{
  "num_hidden_layers": 8,
  "hidden_size": 256,
  "num_attention_heads": 8,
  "num_key_value_heads": 8,
  "head_dim": 64,
  "intermediate_size": 1024,
  "vocab_size": 2048,
  "hidden_act": "gelu",
  "norm": "layernorm",
  "norm_place": "pre",
  "norm_eps": 1e-06,
  "positions": "rope",
  "rope_theta": 10000.0,
  "rope_fraction": 0.25,
  "qk_norm": false,
  "attn_scale": 0.125,
  "bias": "all",
  "tie_word_embeddings": false,
  "parallel_block": true,
  "init": "normal",
  "init_std_qkv": 0.0302,
  "init_std_o": 0.0,
  "init_std_up": 0.0302,
  "init_std_down": 0.0,
  "optimizer": "muon_variant",
  "learning_rate": 0.00842,
  "lr_mult_up": 0.867,
  "lr_mult_down": 2.0,
  "beta1": 0.95,
  "lr_head": 0.00605,
  "max_grad_norm": 0.5,
  "warmup_steps": 200,
  "schedule": "wsd",
  "decay_fraction": 0.566,
  "decay_shape": "linear",
  "final_lr_fraction": 0.0,
  "batch_tokens": 16384,
  "max_seq_len": 2048,
  "doc_mask": false,
  "train_tokens": 166900000,
  "max_steps": 10187,
  "dataset": "wikipedia_en"
}
MLP neurons of a small language model. Each row is named by its layer, matrix (down: output weights) and neuron, and shows model dimensions 128-255. Each number is 128 + 32 x the weight over its row's rms, rounded and kept within 0 to 255. Numbers have three digits each.
A block is one neuron, or neurons of one layer that tend to fire together. After each block is what it responds to, as a language model described it from the Wikipedia text at the highest values.

L3.down0:132088161137108133154132134114129117126160139086160105119159169120126201131114084136177115132090145123189139122150149158133163125154150109152165176096154084067123096169120172130142095144094140070164147102105108130112161158146135124148140160079094120167050138098130086074157162190167148116132107113146120105112195112159144132131189085075128123113150123157143147092092164053098136102156
L3.down57:113119129137152095097105114094118201152109083134145151149157180116198048121126102136090091112076135096163143148131154118141103114173068114190141119095141136156159156144156123134076103065108158114112104142138126152133196136119101130137157164091133097140155150167102176122040148131138087115165141151096163147146097118129111098187128161114074111192115109106106153125166070129105118128169
L3.down110:089108118172137129144153067124130090127168163124160215117128067184078080109158134072120096105156117141105153178078155153142163067185054058115142150158145126121094146129155143070127100122114113093135100179069149149138107099120105121178162100146073155106143192155122112129091132153089086153116099138133132102095173118145115155113132138181148177121126157095106065157149122171148194169135
L3.down310:146130162020099117119108161119116138127085105138136085177123136124181164103135141154191159123141178069095142119087080113107136113128179117139158115138125149183135157148217116083097180148106134140152159117156097095112098132141137154166087101127074107114146091086134088184150137069192133110118121113123137084069135133123130150093126128103177107099098103120125165114159096137108194142108
L3.down606:083072143114083120178105107089181122180118146148138139182157121089145094087054146097100175083122198127143088141166144081128094123094100126102168143113165096064095118185120153076162130123180098100160185116114025100199122163122137146141114172122114114201122155158168176129129053144092115101131137102135127193117062156139123098115124105106133119119074098054068116127112143089128107142119
L3.down643:165152179085142127157105126100099124094169155198111144099158168071092113126122147107177133112163095151086143110110115154129171154110108099119110137149166109131111111095148165124101141211146119116110127120069091099158122104195134179142090122089071130138168124171172116121080136145116109120113123095114140170071108109169137122077153118139133159123113097098091125085148129134094167084098
L3.down793:158103138112078175128162134149123183163170176171102088098191164130179168137164119136084086155169154114154117121101156117110105179078156067158093097161163159097147077066097176132101138137168121106103128109107121126123103141175106162141209161152119169105098125162142154122162115127175161150080180137103181168195177080087090138120061097094081113141124121073116077162128172108084150196084
L3.down900:158159122110074160104094138131120167167136103147091111131101127128122099073093164098124116124134090150137120154103164096154105191109130153180130140114088120136110114098136176127109180118100123139110117161103133131130100144123197143083102115156132144105132133152118182142091129175168112137147150174094143162123103098099146090144136119128119085114117143085140121069156107178061160097167
Responds to: Degree and quantity modifiers. Degree words and adjective-forming word endings that modify a following word, strongest on "more" (more prevalent, more than 800), also most, very, -ly, -ess, "Other" in headings.

L5.down612:174216089108151108104171149097129105140080144136140091139149213097139112119155132089100087150092109102170172145108110095143124152118113134133155068140167179164119079126083081169042141093102143096154126176104137085159135112132131103114085156113102149127106117122116089067224101141066151099165142171150143085157154103148085089150154083159114078054101129162115137104110164104127142203119
Responds to: Country and place-name completions. Final word pieces that complete country, state and city names, such as Aust-ri-an, Ug-and-a, It-aly, Virgin-ia, plus whole tokens like Germany and France in lists or locations.

L5.down468:153168127124115136180063092087150167129144199136093108134137106071161120082059087135117083179142113129135128139131122149118108116129134126139077093134103089083076110112115133064147086119092099116149136108188125192095161134135103076118125182128108143070172167137135098120124139121108156113101124136160075141170110150096141140137129066119153124127098093099158112148108107116086156116136
Responds to: Formulaic boilerplate continuations. Highly predictable word-pieces and separators inside formulaic Wikipedia boilerplate: census stats, infobox fields, tables, e.g. c(ouples), Histor-ical, highe-st, C(eremony).

L4.down84:170130086136086093109096111155122113134130129181166067174124176109098090118145097184112170109138123091137163177083104130152043149096121118201067121125095131151175155114093087152139136149181128110101077140121080159129119104106151083182182130137081116176119097096113115193143097107127129121083138160162090123067098121072177146107153060138154144143147131169137135139132135178101111136131
L4.down275:135145057079149158115068112164106140146132120164164108154165145152082102143147176191119131105061125124145098130115095157130070142162159109149104052123188128125135117124143142137132111184128132138155139111063105197146100157154144109122143075107036132181123124089162146166194180133145138123095168200121178158158105139123096119157120139144092106095139135115106135150152159201171084102137
L4.down409:120166188125067147193120093166139113122173124160161094120175173119188114127171090124097132128149087146146086118099156054147128122084205112121172082200147118169169148115149103069118137136072101143107106176088094096124088033178123125128104111143123119083112102125126155119088158091121171107097160159137097127090140117107145161116137133126208133150157125108143137142151142077102149155117
L4.down453:189107178088145177065099164126084130103173165104083148126165157168161113127141148078061121175140181179131090162110156130177111150082102142121163115139060113146109103157101118119136141158106123167104142135155193127119108154084177070111187049160134159108116115084127150117157137097118195129126132169132109115155072172092174108168148155100149088159143128058127093151135090162140181156121
L4.down470:116217153153170132099093075107120182178126117126128181146145112137070111158114087120145126160115111173112150108139163092107194155147076155101162155162110149131095088112175177138133065103151133143065140106150140164155144131146128074086068085135125119083147144097126170148093113114144064116145089118070194093120105090120131125145121114143104097163155116138086131126127117116080128129099
L4.down605:141072133119151107135148159077134147148100099137100136152171143129153125139134086147115181080096117080111160139147106140040128198096129133145103161096166146136105111163178063163124187126162158116163111160163157168129136157050167123123138149121185125153157180135092135098122124148154120086081139101133100088116080155085117129185084140151114106161126152190112067144155083138180123172091
L4.down822:087104146096133159169146142091186116078071147105112085173136108086101105111159117148164138138142097064129139125162131140137118141136120105145170098137179145116130152112143151155136121161157124134125109103057153077163135110090150139147080109126052104114187103108159092132135146119103137088123151142183130075062120132083123107049169121117147117142127138106124125084155161131141142121108
L4.down1005:134119137132122160083106127133146176129119096120135104092131143110168102161142156174129141137117121066161134144144126092126103163067104133104137136047179120154104112148148111142172134174093164067104185150081102176187152088174159168117141141232050122171194161138186094131102118158118166131063136189178119083114132121120121129121156117132150117133116172144118131167121102209105146187130
Responds to: Sentence-opening word pieces. Early pieces of the first word of a sentence or paragraph, mostly prepositions and adverbial openers such as In, A(fter), Ar(ound), Des(pite).

L4.down18:135087192159136097150191153148152187089095146112137217079063093157147104115088090201111106131140150138078098153120142139131159132120090160099055096176121216086190121114141116140128169086126116079118206120139125127156158151104115157142162180098105110116108121193133121105133135162140134156091163064108096163101094148072137177146146104114181113130113099179171126137095094142093094121097
L4.down257:137130162144117188153134109171130171079176133101141136118067113203117137210120160125110076152183113118151135136136126153150161132134160128097067073115135150138175083116164163096105146089211105140106117053178110087141162152135114128181124132079117136151055189122106074165161105141131090139101068100149138195120122110133123120178163119171122135171189147116154150098138130110170139121083
L4.down298:121070141094124145155107104101060082155129135100142153121146186110127127074121129173138104120132128064136150187108075111119146112057148140126142124118139137148136123147077127110129178084074140120187108107168059147116115114170100089092166139133145172136155210124092149133122108124162101131107164098100205130123101134087144176072127091134119117151153092165149134137073095142057092111075
L4.down352:144058138150168164140104117126115110144072077142167113037101142099125198157157128105136102093135146104078150141140136149129128121178130084081161156119136116115089068108140112107163158086093126139163163079098131122113153151091077121141177161157081167088148088119167138070151155142104123134103120105145120173141125166122170172109148128096169140130149093128054160106144108127165178122116
L4.down385:156120123156128136161138140171106142150097130148156098165182122141117146132120090127137133131143149119049183125059116133049184117127119125131121148123150075115088091090204162166170097114147111125147157118159105113134081123115127179146191143153159080147029184158124116153120098147192138127139164147120128128149153136164111105122097137102116112225147165134122116188094159111163148137115
L4.down621:184152143074163165145157080152128167112147113134142045098143146139105206133098120168116105169148141135115163180074152135050130148159120107117066148125073086187172178125123116127118086141113091152135145114138160156160086149089068151149103130046155093157145139147084133124106161175182108140101104130128142154139068152125127127121119129168103089095102178170154163171144130118135154098170
L4.down756:128124089180115114106113131142103156112137167080131147092179130093114152158115101097110065161144154158135140166142166165143165186157170160090112173126209136119126098146073178089103096124116087107133108143096084112100099162131184162138071124089057142102158149150196156135170079158143169168129158126142120119135096132133092160145148181154156116064103215141155115122145123138112141121148
L4.down941:156168169104081135189121165139122155095110134164151227102145105104136121069123100153142127176143118137111132087161083144093163164148134162120145112124111173125170036116161177182118072114130106093086179126094145145147138029051158076122105176104113148095136152104073093114115081159138159102119158126111139100118163159126152132138130073095122104124198106187145106169121115152135146142144
Responds to: Closing parenthesis in article leads. Closing parenthesis after birth–death dates or alternate names in article opening sentences, just before "is/was", e.g. "(born 1963)", "(Arabic: طواس)"; more weakly, mid-word fragments such as "mm", "cl", "ast".

L5.down534:117125161194104092149125098161123098189113134122101078165119135105085148164180107156141096090076134152054105125085174081082184150155113143114114152093161117146114118087164184116129070203131162106147108092106143161128141088103126123153130077103119220179104118104111184123103177086069096155112134121128167130176147180183156128122158111130132087059126111129146135156180135174106144123101
Responds to: Mid-word subword fragments. Short non-initial pieces of words split oddly by the tokenizer, e.g. re-in-forces, W-eb-site, gr-ad-uate, His-p-anics, per-c-ent, mostly in census and infobox text.

L4.down149:107136172104128177097122119151128082111128129096087097155109099094124159144167135123131133103096117070129088097152171126079071145105123086122142184123172112159108157125162097109120133183141162094139205129141126064115112099091151072096089115121069113188133113173093130101156133059168119151145120125159180127153146137119146124168146134120104159116095126106136144126180162109119181158071
L4.down314:146156095132169092130087139107145143127068201146121063090152110099126095151160128150127120162114116155156122111087107150091049113159126137132106072129133150133116148154143122109075108108077185077119142104106116126093146198141086156093166153126099084123124101121149075180164225120101127128091088181146151136152102038144098169125107150135074149155182122130124099164169049125109097132108
L4.down325:120163131074072130112146110103190149170135093119147064138146161148127128162047138146099144126140180141103106105100110119163043139113173127105092147136121151136110109122123149189081126115138122097156135122191080144105110155100132136114098036136105138092098130121088128117128082094162133166155160117109156156149115112104098146132149141153174106122137161143074129124131096168133076119123
L4.down415:176104131157153155157128155139116100082149122154083145099154101130064138119146117071119127105124137094139161151099074132125159109164213073132155138081107123116136163138081140102124093119180155102132167171127172171107117154070136138153130152169095116106139170111115182108099112077122069105115073162095136152151073138101117123087106044105048096140076161108097106158137137089132099145158
L4.down427:104152093135093160114103166105107200104109200143111086100130221184106148183113116158120139100163182033093115048165168184183143100128129151108104151152129097055152110126126115090149147143171141173144114095100087153128138109137123132170145202145155177120138101129122139108176134079102170160096152139109145117103101139115124134150127169100137122123184095129169095152156139119060143164076
L4.down664:122169125164138119163129081080182095152153150100124114147164108127119153201132141154119100141108092160192147177155139140095097046107176140105116147152126091121079121120080096095095105100198140124111126141157120078145076160125110127126122163137133204153134193156153174151073098128119196076154097116082121118098166075147094107150162131113113150115144142118110130088115138133140175171170
L4.down715:103150102166117145202140048131129117179064193095083131151150170131165142113186080148145110158138166162123127159080121104198131144086169139115125160136168135149118152120139110116151089149107169126120129124146121127123067182120110125131137138171085093104100106130124147131138150141134144130134065112087101141061139132097168148141095085120150098145192100089114110164108105103139141137142
L4.down1004:156171086149104157128206150163135111071123145137039122152081141110067176061169132147098135149102220114133157140115134106210127136118090148132093086045152085128095188149170072084137112133123121128117173113107075144142187164142116111102098157104167132108084094169124152135113108102130130111120163122157123059124159157149100127105100111155172112148195155152174160073130146118127142116095
Responds to: Predictable mid-word fragments. Word pieces and short words whose continuation is nearly certain, mostly in templated infobox or census text: E-le(vation), r-en(amed), (aged), age of 18.

L3.down87:137135099138162065162123139123117110142158140180158110140105137137110141078204149098126111148118103123135183093126123173132112170148082092112077093095173141195134134141142095146164131119143114105125130185128112169126099170131105091127148191109119165165162095109097092129145147148165142154099117119149065090177106089106165117087124160175143113156086147155172163075155140160208115131174
L3.down252:155105095087110112121129194097114153193131137144108099160102142083151156115147092188125128139169152125133194150197152186098133117116114121194148150115145133152172140081090135180110126119119091110155145154134149112135107144113122111118098085069104161132110167175062129111187158135136127081146103117124075100125128194155151103148156144153175160085135116118116142076134144149152198151166
L3.down262:104090110156145124095070162152099101090096148136176149119089132123055142109206160110134084098124124150120115166185141119076162105121097135088112113160123095174180122188071118084209158078131119137128143101162164117113128147090143070090102096082169085071175134151150165177090143093139116163116095201115121101126084159127109100082129146116103141126154113141126080109113153155077104174140
L3.down417:129117114073138174087162093148158109134092164131087097136106148093137081130155107134107102133141142157064097204113138129146159156136172099213093160099146137163164142104119065166190116133191120148150088143123181109132167133176135124100150146135114097163117068090101118126158132092124086126172099165124045087128094152101128112158123157167194171145090149134175135113144147100210127168158
L3.down489:123143093138108140138180133146156195131148133142101076089104074149122156104143141143104085109150136142161096124106150180175163127102126146133156122143091161165175046111155164139157172155178034171073133109096060165096161154103090130108115029118067132157115121108077101142113126193156069110176151200180087058120108130117182133117165126145166114126150098118139147128104130131200193157115
L3.down564:201133174133105096146145067084153123141121115073102110135178073056134149160123119090157131105115115195097144070155114141132152104146079151110111174157119125163097115143174141093113092138111140120100059147120144105125147159099147175174147082084158118127120172156084128132172126139148162090182104092172078074159115099115144134113113181125157152130131133123113125117138143136154112173087
L3.down574:159129052171126079135158146129165132145133086128210150130128107095138130138125139118159158107105133117108191105126131121100113092156176132131093107113121090189180099096171186161126147131145166090121131106133151083120108124102058181133158130159157117182120085196052126137131122142115140090112136116080096108096170137087172093089184168129116180178126113138131132118138174135078111100144
L3.down921:065089100122130189150071138163135099139136092172142118147047072122123100075105145085108099148179116108098108104104209117106123148126147165058106122137161103187108106104143139162075153108119184102217141115142124100177155156139033106115153160111112082132156119154135079120161152120154168130116107102082104136118093069127188142089115149157145120092099151136129117112206136109145086076138
Responds to: Country-name final pieces. Final word-piece that completes a split country or place name, e.g. Sp|ain, Brit|ain, Braz|il, Philipp|ines, Ire|land, usually before a comma or table bar.

L4.down97:206129096110110177125108133076152103163169109115118098100144092154155049088123140124145122124152111091099134095123100159116182127130166130133143138185195159135177104138161096119150134110131125099150100130115141154200175172078095169073091144133121157132095178124118142193173181187160188178171132183127089130107158121121207135122094144164179161104139126143109103053111161077191118163140
L4.down236:094092091181138124115096079129125062102128097170124176132129134122089088101134170074085143101106129102152192109147155118114091153070119098138117071206141108164082078142143170159145158138115082137128092180080131155156150140184126112135118128128083097112140110123169119120185113117082137099123136153162071110074110140075170096165125126146131166096100138119110143143146108182135133130158
L4.down378:201107148038116134085152159105045152124132127102168212142069143105110126093155056104153149178185127170136128131171152158113054090103142117134166112130117152122094091081104210121155110098158094113168099188181130126119100186123151099098089105131101113138141194148104093090104195164110116146131068096081110109134106169192132135131156119138135118108095085111137208142121137118145132103127
L4.down832:126076111152135144103116085108130126122095077106116120147108123093107120151090126061085166082137135093127147155185174142175112152156114167096100107187143097143146147134143148140162138165122104112133149142091106080122127085164146098179123102144093090103185092135095101130093162122142134089117101159133131184208123144094148200075156139119118148111061138166084124096152096182159132093123
L4.down877:089145117119154166133158122093125133153147153068152122133108151094131051147142068092145088123133147120094145119092103093157116187116137105171136118128188201151211117153149058168131135161141144093127129133177179119124143108110116138097094069137084186181124138151052167122144137129096120165163117148152063078129165173171182112097111170171159131133060087124140138147180147105187074107133
L4.down902:137116083123155137098176053114110137114089104124158135143084136108104212111202158118095127114129150082137123075120120117128105113140102130136104066135157125108113126082094119182122177062062151163083051161141146134077041123105106116161182119133121127144157131155097071092152077061130174117118104087118079112099123120174143103168146110138134117134123151153188163103151115080138100148097
L4.down904:101147146088128163126141118088132158160121111161120159113154060056185131116051135202084155164176127109119145132171171092150120107140116172125172117160130085137150140144166105220142119105139123090110180105154098134124145193123147071164158082158125071144154067066105087101211114154126122084136158140125128094138168143141187110155147163166125116157116124088089113096101125158147103145134
L4.down1009:171146148083101140083149128099129149152177109112172145166111144102147049131164111139158106126149141086076148121134107089149123162128156113146131182090147122135120111143165141189119146160135111114158098069077143101155121141106155173173122149176077097168186105122086108148163157130159099099161109103102074086154096196130119149096137180136193178127109097118146183092115161143158082169133
Responds to: Place-name final pieces. Final word piece that completes a country, state or city name, often after a comma in location phrases, e.g. Sp-ain, Switzer-land, New Mex-ico.

L5.down998:107190126076103070134155169136161119045101166102119117123133148104159103110126061102133111147140125104197147089109124125092141133125098157130104057157101103167166164140113117136116149192154145049148150134120126100185097099172163110110092105152123175122145137129150136123171091123054152144135177155143154128165118154125136125072124148129163050139145151133143167120137086192114129129109
Responds to: Degree word "most". Mainly "most" (also "more") starting a superlative or comparative before an adjective, e.g. the most popular, the most enduring, more complicated; weaker on "was"/"did" before "not".

L3.down120:129100131078167071145053132080089154083069160139158134102104137113130083179121152181157160069120095137120093133165144115133163118142107112147134070179102116115118146138130075055179173082065120146109130078173183133108120129140156121153129188136118164078162144118110147151121150096174112174122162106116143129106089155138155128154098113100178100105144139177106116112153158080075127152139
L3.down232:138111100147154097129114116154110116125104036143132120142128108202124107101148099117074172166094108156105102120178130167125142121121184128128155141076149119201155155122113126131157134106160124171120132168135167128172164141092097165200085155137156097138119120116117121101099123127066151102061117108169183078118129159118124174151114132116146146127123204054113141183135112159140135105186
L3.down325:044138126162144137180155143142176125107080074125130174155110134103121137048138137155059104143096170093115167100182109170107161144127144144118111075148103142180121122160129182124137070129176137123064156161091127122185122180135092056104106114156063129177107080049108077137076168149135138159179171168161143133128112142158109182083172096084106095131106101105099147145102152137187125113083
L3.down484:128142131123105085078085137127161122232049129135165095101211139059094171102149136112127104132090096106111153129126177126096172129053103146156110154123153173158082177127132104102190127073120103075159095172110073098123141140152152069113075137122123089170088135098149103050111113170080132145104141082135168127133203124086125145193103171067130119084131099150104113130160146147140108084100
L3.down661:161152115122115109102100129096097125135193083102096130115133102146149062171114152112144109192164125110079160120155125179130171089086144091106155131139119115086108125081058124119118122145140146159058114137160146095131146096120130132170123130193146125100122131112128108111083088078169169120143176165076118114133125186139138179225151175073096185106136099129140100120159162143083098084126
L3.down832:074109101150127117084148194154101133131078134128121141199180101116116124109124157160102141181145112108091134106126127157136154156101153185162137115094078106148085158094153077143138129106128185174165086128143152194104126111102126132079114101078156129093143102136134064082126194129120176158169119081163143113067067215180123180122126174106109109161017135124166124135145108066117128162160
L3.down916:132164109134051121101133138185200117185088102151131138203147149162088148141168130128160083158075112148151126114089107175182156074104095100153157163170112122100194185089176101150081160159117119113088125142100119178118114124116103171106151127113130098196159108150209130171036100106111124108119096142162190119100150123141119191170119123122090096146131169129206094129116130115136129108126
L3.down956:162133131140072171107086125119102137160099119137095098095109123058125089114108199126093112136110090194138118043124127147114191132084130123201125090128164129136122161110135052158148189162155101141042107114112147130157132153126139166096072145151078151148146086182176117137123145163087184119136097167138155130112154144090150114096119108125145134175058190124164173087168107119133094153168
Responds to: Sentence-opening function words. Second piece of a split word starting a sentence or clause, e.g. A|s, A|fter, Wh|ile, D|uring, and whole openers like He, At.

L5.down867:134126144130110113163107150103135134105128174137082198149135122104140079118139099135133169126103110152128090112177084140145151126146128053130171130107091108144143082104092152138205128193172099139101172113095154061145137115154129139119224077152089151087143158126147151146110153073121149096125215151147096129126119177175095121104106148081175091135122114106135117163119136213125132093080
Responds to: Sentence-opening word pieces. Sentence- or clause-initial words after a period, comma or parenthesis, often their first split piece, such as In, The, Al-th-ough, Th-ose.

L4.down113:169089125060094154099113136092146154087110093174100124120176151148078094129178207198094103115115088119132124106122153141089113158143138092149133082115105181156141118121169143089156152109173160153103171118126133148126091138113106081154148136166107130129166159138138063056140109164117067126113099142115170183147137111123146091125056137097142093166149126167169119145166157120104082124119
L4.down188:167058072116151112101133060127155104153150151049124173187077123111099138162162167142157156130204138133140132104108149146137112137140144143119140076186033074133107137128132136142166186128126161106171188128122150148176107128100169084159105070157133206144109136140125077103162093123027139104152152159084165128097206147117164168100182171139132137077141169142125119157114160114121156142130
L4.down189:081177104138096118111097147117162164092073136103141115119199082164138141106131164125138126173089121055092195113123101179152085182146194101129169134135133115159133093174083110113135110073148173138106188102169089119125083136155146120136128106124140143083124106165116124179118074085135121143099183160103123144077089164130048145137144142107161161152138148067160123137099077183091093136142
L4.down204:142180154135153071099082092143138120062150120170109120068106135105152133083115117158184158145097162148056124061151179135094158116124144122168081142140158136104149157129168098104119141194127083175135053134122056102147082031134103169123160143120094133093140081151176149147155115159111113130159152103155131107066137119142119110095160082108162183104134086044109129149102188157146122183123
L4.down258:130160105134092165150144126081134180107150074155112109147116165095134113124142149112069130195100102127151146124068113126131118118117136078161102190063133194188142089111115104163084101140166136170121189059068102130127090180135173086112136159097167159145134048158176121142151169091175143125148077158155086147138116129161148125159124132173115077115184091162115149128190104134139137184108
L4.down381:132075171066078140093169149137129129142102138101118042125093087108138056101179192097120124107186136104142112146140138137135173128155091090159131122118136155153174129109130137151092162139145167116207112098152134124075148154078161055162070149159101132106162121080114120115136096143104124097190126143169117184136123143105115139122091241143107066159089160066094086150100151167136153127175
L4.down426:147113070132120119148155132126128160155144111105116113115103110155105158144165216133191136105109154158188119120076052089200125112126118122122147172088148179090142147089143091219119133169101211094121107127069119113141087149126084134142148106083147050139164090111128078102132126158136118078156114134081119151088118084054097101161170132116119139130187140080163141140135105100188067115096
L4.down923:138198155107098089098132082174169175110086117141139135126135174140108187098125136050098141129087167182142133090138128157099131106153122173161105117139180159124130146063080109093154122137143113145079170138086137131135089168154091076158155128150080176101123159118114053149111127131114133121140084195143148117121135113083104240118112101107124112113094153112121089102119057105187082119108
Responds to: Comparative and superlative modifiers. Fires mostly on "more" and "most" before an adjective or noun (most popular, more complicated, more time), also "several", "an", "part", "called".

L3.down187:109072089114139136056090166100172151174107156141123121130152164118180196095145114129096078130140142111115156139106141136144175204123097151059098118085087091146125109159144041160090076164132171155184139050118114114083140104125125138088147091101125151128150150188141153153087094158172104196135177122115136084123191094182083102180104121137059130184166137116146127107123145089134105120137
L3.down355:113124093134122126159092155136068165162129065104101169121136114117156157072171151178104168165101135194154057170065137141115186092102137176204145078122121092145140132128087100105128111110185080090147130063149143114124138170106171182127124148142131103045152144099115180074140131118119147136038150111148166054092113067146183122144136119130187160092155191114139130127195125154167152096115
L3.down426:090169071133121130091136152139156097175124089088165082130162112128098170151118129107119104155097132081137145202130127184189166114114150160140163093153131106142092087151123117124159095143145121101143161142091111130136128109138159084053144148100095064152098120133092151114141085177121102108128139101105053130114120102163115153098126058115061128103134133138110133202120182129113154129169
L3.down559:115160087119148092165104140133141133190145135091155081152117100137059129070138148092117062090139064175177139136152120115154166184141128092166160167180124144161125083093173144097120102072140126086091156116082117123119154101071173083073147146086123179074148163147146127169174090162176110129132142147117080154126136120150125118120120140133137141081183149143090083170153085137159139094202
L3.down689:075141097158096142091162174127087146193127124093096145157111115151123156166102123096125141134135139145115081114115127139118136128173139064091182130098165129134152122155097135099103161156107105136148128140137085130110147112140111164141178123110125058172089156076113147163084099090142121116141082089119131119118174117119114151177098088172119145163123104146134121134220180113118105163124
L3.down710:106106095099103101072131105137146162155133145139112094133126105163136148134163097149138038152167045155125122115126178129126106115098123159134069151070121139074152107126139114117119112174156128107141187124129186061087143141166104133133210051067117116187115185138139158158106104111137106149123104133144120152122137095100051112158142123146114143203123146138102100133111082148106128093165
L3.down783:153117123125134126123117143135140101112141128091117138174122162145128189126130112161144146168113139119096131140132195126135123164128131109121105153146149121162157076120091211091149142095105166194123119161108102150104145146155138119176171159063164119136105117185118135143100134187137130131102096035053117051028149105150170084094079148095154093126084075166132157128078124085135116155127
L3.down974:144161138167109142105178071144156140175143129097123159165106118133150106119151136128112112153119098085143099099196110124179081185129187126106105112133124070199098127125173087147140102159102062144125139109118131099081132123124101145150095072138126100095134064152097134135098124058125150112136106122097137097121164147136135131130120114129179152128185075119106093122057140117167151145229
Responds to: Before a number. Tokens right before a number or figure is given, e.g. were, had, was in census stats, Total: in infoboxes, c. before dates.

L3.down123:186134110107124148111163130175164123060146119171103152176088113143084126114160058090171090095127130124136169101142153158116115131176096165047130158131176131084143080166115095076076152173103126174142127103178145154133115131138119096126147143137141083182124098131143132145105121177122120125096159133140088174136106124209174081092094120138126149167165087131090113171134160148132123166122
L3.down197:123067129089085174135105151121096089108078158165069134111152101111108119093092125145114105097108133107118100111102131147174119134143126112126143051109097095117125164124174122125144149192109131163091098185142132075140171152160128123118122125108104103189161151109083133167102131096139165110096128199181135133109136142115088175109177136061139154157189134160167114133106145141169149076157
L3.down209:104133145173115110158068076129122122132131177096131085138167092138149131080097092144116072107089153099123156143128138054101086134173043149151169100137120165106200182101203113169089171141144090162143130113101153144170113155143127172127156048062119149073141121102160103124084109102091132156143090139172177112113167114091123116161140119121087141154082185054152172115062106127127109146107
L3.down483:113147140190158168157144140149153122156112151109130125131127145159108089094090190120182157083208077166072171143151066145137124142068109120144106122110158151131137161058144149143110125109139141138167103125143158098145209103137122113100182201198112191120132129123172168127102132134150066148098108130094175122148147126099118059112162085102089117160072118090159102175138113066084153125095
L3.down814:104161162178126123107104174142114162088125128145129095154127195145103133183089181145082116088073164095068174140136089131131154188095095144127114136170154112198184133184132147157168148152105139197066120093105131099103163146150128174104121113068111151126172160090144140165155142109103165109138105165114108100117151150124116128123095117156156109134112106213075185138167129168118114142127
L3.down955:150142109134162074152095144113136128168108129113088091096098140144093091204100123118180140223082122114197171147066178098144133109137070132137048082105082123127103172071102092147152179142130136102137137136158154142116142082138174143133174159162106122124096157116126109205103114174138135161093163090143139148061162112133098114169122144104177177090070139142120141154090146160108138134168
L3.down995:147103093177080089107164105132114115090144059101143117116135089113096142174085109103152147099088098138144153163147081115117087141127159116148151143112179079116132159154053171198125091153100112072132145071201148127141078120102206089113089172092165157154139140157149126138105136117145104106185144127167078116220110136139117141140140130105124112067151092151174177085165140105198157133117
L3.down999:141137111139111136145132131136156152138177165050155118160120153117150160162153137133104179056177131181111093117131105165066108188152149082179109094141111222161140078105118130165116044158119079069137137104205149140129129160095144076111119154168102054102166148101116113120142128145192093145126144099091133119183170111117176150106107051144138172162108129092112089130139126121158157133093
Responds to: Fragment after initial h. Word-piece tokens right after a split-off initial "h"/"H" inside a word, e.g. h-ous-ing, h-us-band, H-en-ry, H-at.